config.toml
activation = "swiglu"
norm_place = "out"
norm_eps = 1e-05
rope_base = 1660.0
attn_scale = 0.177
init_std_qkv = 0.0317
schedule = "wsd"
decay_fraction = 0.851
dataset = "wikipedia_en"
MLP neurons of a small language model. Each row is named by its layer, matrix (gate and up: input weights; down: output weights) and neuron, and shows model dimensions 64-191. Each number is 500 + 40 x the weight over its row's rms, rounded and kept within 0 to 999. Numbers have three digits each. A neuron's up and down rows have the sign that makes its largest values positive.
Before each neuron's rows, "fires before" lists the tokens most often just after its 100 highest values on Wikipedia text that the model never trained on.

fires before: " |\n", " ", " |", ":"
L8.gate89:503583508476571538499579494491481514458475532487446552506519530499495523415503540459527501517546444525507529512510403441479538569510524543486499503535502445456438468549502508578524414497492477474526463475455537521538496495509502474455467547515485443432539483506465552473534495549494496496503493523531481493462469522428531569525429497520527498407493503585527504397519531528566405483493
L8.up89:481583512445497514537543511510468500436454483429548516439481537496460497479468575396486481537543473470439444506427459476529510563467484450485461447529498513438443536510469588535526477453468577479404465523506498474539498458564534499524479490530465493455502450456502470491468470522508464530440528519441472413517496492536452520512460501527435522548505564590474498513487487583619500491462
L8.down89:526472544428559501543504522490485453533519497487457460526435557496492478499564434576476559537497578546486460483539523558480504462479533477498532518449552497516483557487567490489512465461548498500496512528456497484577594494512501442518550544449485492552424497566455517469509497535465496538536468528535448430541456488484506449497445621518462472507510514535433510469496516555487518434514

fires before: " ", "west", "\n", " corner"
L13.gate206:489506516513532500461455638504482417463533510458502452567487476525508547512472497482524469488473467583449443564470476467510550479515460466502518498494532543520536536483474447474466526525456531457496567562487459544558527506543533559558490502560473522479560565521533476460504571511500445535459451488510512481502456508422510552602440493515452536484507500485517509469480480564518499498515
L13.up206:519490476497401483485509544481460458482414500512470415476442460459473491521529535513476557553477519560445513478501440497510564440514421477518546477532516513497575629470484449477533497481442519509507460489451476537515484470504524493513547595520436511453539491541550476528561566496521509542448496525615474505510441497475486551489458527513475471441488474515501424479461528543513500513453
L13.down206:443467527504544473427468531473514568486475465496516533493477532505552509491439487520544503500491450578554465501576520500469502540452493496526493523495469474455456552560432456524459482527569587479524508490452513433506490549513448408537491527555534506500454423530529507542579487509446571502490499549519486484555535448443443518482528483435426517489476485516536506449469466465463500399491

fires before: "9", "8"
L11.gate84:488480541470549545523535573438538462513481530551526498531452427445498469511491489518528500461523530544555462520490527457443528566456519562533397482584518501436509509475451550535577481454513434459508478434484530509514478540547506475521552567527530411497510499495515485498481576499510446546487539448470533505428471579494428567439516485508575484482519546513545541471489450430490558482470
L11.up84:537425456436504480419521563419509516448450554490450573585549450546527464484497484459509429515467467465494471510572435476514530495502521444506487451548465498527437483456475589487474545507535480445497514512559497526469566535556541408495525568452568439440409503502462478534476459512486421520475571514462549501541497533477475507492500464489541494515500506487516508511554497493487494538475
L11.down84:545467526427532454462489527514475511562538478412587506503479509471459513495527513563461501523451512478476509572442563512502481508536480509552527458596506499463495471507537484512483538485529473566517547519528480546531502505479485531518460548515445476477502451556583547431545472531517533470518528472441559495574555466522557495550486502498513506463452447415552578473527430486513575540494

fires before: "8", "5", "4", "9", "d", "6"
L9.gate291:518472518461546478472572532482535447486462498454517457424557454475539466498488547489463516461463465528590503484455416489453455501491420485464466535405465542478511467576498535515511462512548500537467514473507498475437497523451571479525458498571526504554451546546532469464513439435529466486485541491476558518434504526514495537417543514512512497532432424516493515527474456472495451574451
L9.up291:520470547406537541546562516499425503499451489544518516529488457463503526469518445494560450492504563451566482531521460578499512535499488455489485472472423517463519461441434541475469546471586436469507441522548528499499517516470489476449583505409536565488478496441484412547477505576523567528468539504532460552537515478454499468491486463530549486515473475479470496424559497561491543553499
L9.down291:481546585510575531555461537480489506511498471459512532425480509463432476485501443585514473538497565445455495488593553501482497550483524419512537431492513482470467469505557411480517565469452535598451488460511481488471519517495473484548573494508538561482462459521428438458481526479475552424502504503497470486513509458524513417538494535490473482443545541456444459524556537451468491545556

fires before: ".", "yl", " |", ":", " mi"
L11.gate317:444455528451486544500525550497470510518568468477456516464450522509472527449551506522529507518481489562491480558522492377438468507534561503501488464494512511514413540498532522491453505511474508477534481465515465481456457662510475500581542511515470475440573483485486515422593464533531458441524497511467468500491557495465460546529527479502490522505502513488462463479487522594547435532558
L11.up317:486532563466488441502455495510519484513511542506464473484486480419533541512473583560539499443495457508517491538492531502508527496501492512437531504543497485530468470433548549503585495459439464472541489508485563555520487503543474512510529437461483508544512494494506529520553475538536504514525492447559557523520449532505495557544508507541542474417436523568440582546573544435508486440519
L11.down317:498513506525539546524453425494431534468455490596565467541513453454545547469523506504486560547466441444519533481550501551512509497497457585529455496499487479522499543568498450541460504471478586496454427497520470481509495495519420475547463502516542575522561544492518455532460440477514487485622476506481507477508490484460502421506508474530427481480538455420469519491479457500474545537471

fires before: "0", "9", "8", "4", "7", "5"
L9.gate179:449487509469463625463561504484452556596516475478515558437517491468567528494528540473582533516535559521554458510548445432504523531520501419545480500486457497494539451524468427494477511491439478539530487423542464498453428444527528431556488522471497359492523509460510493534456432536476485462513579461428421489510483482528495488507498527466537538524456458484576487506519496463487474512538
L9.up179:487472504455482448452519552506479524529450524503524550591573528510495505510490510497513490425482468468506486469498461452464519522570530453602532442469477450513501440451429498563503542495550437443469458420513485492555542509507456470507521479501519468458462547515444422473488492512541480521538540472462429531575513414484463486559476504535519514495505441516485576524503483520480507529557
L9.down179:492413456430469526467477496431481550568490438497549517464519480453513496454504478488517454538520494549486501502509496508482572513504495472484494565510529576445497479500492518506485498461509534504602512476445505533493466463575562512517559468508528543430462469543525509500429515468568535569480540518428509532553464479441442457495524515501412524556515539518487502481468448425487503477547

fires before: " the", " ", " a"
L2.gate81:557520430491543448481510534509529458549455470355505483454449446526538508399514533510529577473495497492513455540453466473526502516514479497572472491507507496456563521498518529471504462469505504566453531492445502514518559444510602458536455522581504475570563417507467514502502554509479486541564491533533500463465557525503508462404490496537524489483481463527486445479447480563510558452439
L2.up81:519555410488565440480478487500551456530475496389484441492433452525523481463551524525525519448458484557412464506524466446569526540468465542520527467534523509516539567477467537435487469516516565500440511462490471485546528436479501481528464534605534417563486489499502482520485588521487553483537493549520474473480548455468493486463499507539561500497485491487437470511479499527496551484445
L2.down81:414465550493451472550468448554512490487489536471457485531575481541467495561486493514417486492479530471445552499452492493520458490516523496445465470514587513449457463454472573544555469479488538458435533513544476616540609486521467518522516532462535475489471457459485429508591552521448501495498443477470474494528497481531495552471488527546557468560510517437558531502498521532428473467496

fires before: "5", "6", "4", "7", "3", "8"
L6.gate294:545414436513530545502517497545469448539472446451525559453603475504534555520596436462440515474457526528509499496443550520500514506491461483477574572500468483564480506520465500539497586514483540516487500544499521469507480487562489470484467453517474476372464467502461525534517539506520542458507499496442471530500516483455515492459419479481492485497502504567477455424428474476512487494534
L6.up294:442458509559471534531496454498527441498514508454518538452558591398454569467479477529501474475486518487478498551408506527457517474522521534486538536503542451544502479451520498485572499495438540465460520530526437445519436501456438503504510443490477518496443516548519495615544505566476530488520496446538512549527488479447527483408477502494463485491536440520501485466485504503469521516523
L6.down294:513443532539437490469519459487513531500472460448558570410472568472575520452498556481572496475515511535496567552487492474502457571443472536540500459507536500522488496522552510535541463507533511429505494489528577480507480501503442473471479448535466496522423510467477572513542475527613490477526395542582467509496524491468499445432545561527524491473471526532483549516470530467453513503471

fires before: " ", " America"
L8.gate150:516543483534478418488536513572482494422455499483518500484504521453531510453533517530468564471533558559522459475488515541516476514590414430543556482550553498468526397503532475539615523465473417540510523511531478469492535505489511507535541464540504498472576501494542504550612510511472487476508581527484527475550512505425429516455441470482525485536475418489506540493497547535557501489534
L8.up150:454495442567511458473419420516538516462503521558487524471450485455536511464475482478498518424539510545496464371494462474566513540551502468481564441505455471446533499476459476536569518549517480522508492398553513477525522489546435580544478473504519529531530580528427501452551458519516486510537460560500426468527485460533434518457496536507464501512495444493441432445478447488545533541471
L8.down150:450485469444473517481538439481494477494508545487530586482434438470437475462433511489528568463476484504513559501508499462527537466509509543494486467514520523514561505533488502413517527530544548501499557467497479510436470495506545555541547421554514503460505571441550533508475525513501464496469544567499557478532449485487440449396408491520507447465568526465525429515515511502485539490499

fires before: ":", " /", " |", " votes", "(", "="
L2.gate132:474522514475520517491570584560451436490486474492505477464453486566460499512512546498514431566452430468468447543538472464464518532537606533500478499429524427538468495471437481447461607430497488433546561428532470497495476524477605461497523500468456472594526522448467452406534473494492532538472456550574557469469506504516459471480492486510430501535532464479513509578518508484490469498461
L2.up132:447479561500481526475522555527502466454552451573544505496495492584508529588493528481512503519454455479521410520527464486526512575487468450449473546498468440515514502514519514525530477546511487486469580563486509476429484535498570453552438592488514461512536490505482495433497392467534509523477450441540536463453531534541441488532524525550446451430543437549501525442604540472507549469497
L2.down132:503486491476576519509458545493440465503515514520546503538485537465517522584476500559492488467485492457471466453453441527441448550511499540529461533517486491486383445426400470480479503512465527506510489534534490522559515495530517457557517569521514467449539495530468531407486480455509479611473493554469473487473500488443446521530480465567414560612499448511540447512515540561518469504488

fires before: " |", ":", "ich", " (", " "
L6.gate152:533550484535542462524538452563540547480499555445530474423455516526528490581542503500494474474499514496508475529513510447586515520465500480443507532514463438476465377421501454519532479536537495467547531511509542510466501499518540486556466476583515500523539435416516475463529492446554478489581535510516533482407496518569514517466555554486498448494486508463456553493506452514492581488569
L6.up152:506571486494520534481577420519478465427463525557520467450516525512499516610554487509512520459481551482506437545471523442541432535547473457484415503519433433511500407497571482514583450501561538485586451499443507487478516487454460467557498529545480469428517515451540497465494563481559505501570521510534492466412505446427501502508495474526518510466504472547431504523550556485489493503530
L6.down152:548489497509505516465499484480542466489482541549536530480547458553523552527530511488440467504525514472483515545490439413492513418476494426535482518542481553461519442504553463555496471519496517519535513479542463483484541523466527499426460494446514455438482529509484466520426506463462580482535497559470450481512491532440473526550454600492487454500471497514450484525503536506376560473466

fires before: ",", "2", "6", "1"
L9.gate377:485499574447472434553431524474499486499513501438465489482471507497529569434483488536471536529473542485418444508478498476463467526537472469549511545571529542505516541532474491448552540562509477496498554523514509492431479483558554518486515484498445566458480449524536494507554511513526481539532528566447524504490506540469449507474570492475450497489517514463497474463541463495538453411475
L9.up377:526562512483496480514509507401506500519532510458416532501457465500546490478487515513509487506449546491440529512580464553420520481483525444549439543577469484482505521492449543486566552517526433472447520530518548509547492438556511443475503494570496562452536482500471455446474560471548499475463481518482536449390462537425488540517553491500451547483502488519554521451544429466552500446517
L9.down377:473513477492428481521530480421497476568522469544517468483494535529539608481545503521514548479535478520434508602575565482439517483491535435501501490505574476512493516498473480479544463542524502477485516498473539458515479522509612520478551460513520488453478483428466448537428445549555519501518489515479515417495504554444548389542461507508558477446570454540478561432512441509555443440429

fires before: ":", " |", "1", "un", "3"
L5.gate262:442528498537514515535537482542568535442489549513492512522507549563518492505480525472517530540544522526549457563507554425419514482511578535469458508475503518550584465475493457551530506395543484486515503566500478561500531534506576550563500453521505458556524462478439453431441461486523534489501550471459541469442519521561499546595541565514490472418479519489463495539514535539531546469556
L5.up262:428481481514510497454550532517565523455498453465450462500564577511533523525437499485467486467449487547480538471538530459510539407538523520453519467444541587581426531514535513549485491462572443468471467534502513517455459460563457472554460453476479452528518410502483509426475479537502497473521486547482561513424537519442421459475493489577446469538494547476554466460515432492486493461479
L5.down262:488425539486534515543474484513543473480487478429573513494480521505469490496400494516472532468508441493453443607451462569450584563535542544548500579501561533534475451551391513504522441478517564515474486487534536449498526522512464506467429463527529509541544465506449488463528467453523415439496512541503539536478522543554485496515449529497455461502444535540549471491538503468504520506541

fires before: " "
L2.gate379:497548529479550491517525470502487447521472471489543475483473446520480468502474487486487570429445550479484506527575544541482535538504505424504489518472593467549589510479476436496511496527497559541540435508475508489445471464446530569477526490578606583565564459554522501474526557615543530427478516555463484540452462529507497501471495482524494479461484490516487469505483532442513498449458
L2.up379:484522485496539485498513518526437526555442452542550505433472463501466487527478488472456577439488527458481491541562555504537511462488605479485462457511532479549588546487468468494526527483540501577504491512450501558437452454469559575525481451543544535587504450488482449443525563558495506451459532545477515534471518469506524536507467514540500449508502513512454495445494476454571483493461
L2.down379:535428565542460534495543507500454466522468539511502551489437538511468507499504530544549535468482494473434542474554542512484530549460488482575510526496432423510432547478468467481535471485445506498408515434536482431533490462472443593493492550455496476507470528512471447476496552503540451466461472542438435514506489517500500440496537463486500502517495467588446467494466521519474486518456

fires before: " |", "2", "1", "9", "4", "5"
L5.gate240:512544502483516476584518493476497548521532488529484446494438579458551493494525440492449480550454546473539482501522561486561506436503518523495538527438463496519521472514501464423457440484468495519510539521548463552509471535515535564426454471491543505490447446489374526500492551393481482515511499484461600540412507497487541484472457496474513534468522484579452496448495505498462481487475
L5.up240:517567527515487561538516527463507512495540468406520493424478503432531543464513537500389456546498469487531398543505451570527523541483511472493567479488540497493466528506457531507652520472494522436507497502564499432506512463458429463490550478530508533567471507547484532532445503522533533540556522542445473499508456514422470534460542564513437500484482495548543532500542457466472470502494
L5.down240:457517521499508560572556515416490540544541533511506548545485501500492486397527527485482519438501499491444505528514486502481551535529561476545513458455511523558474541441506557548532476515513528534476549540430486460492537477496551472432550506577428471491503535517441494375491426513545452588474484529447493525438511557445559412486505544423528511473500511528503441455516458574517504506486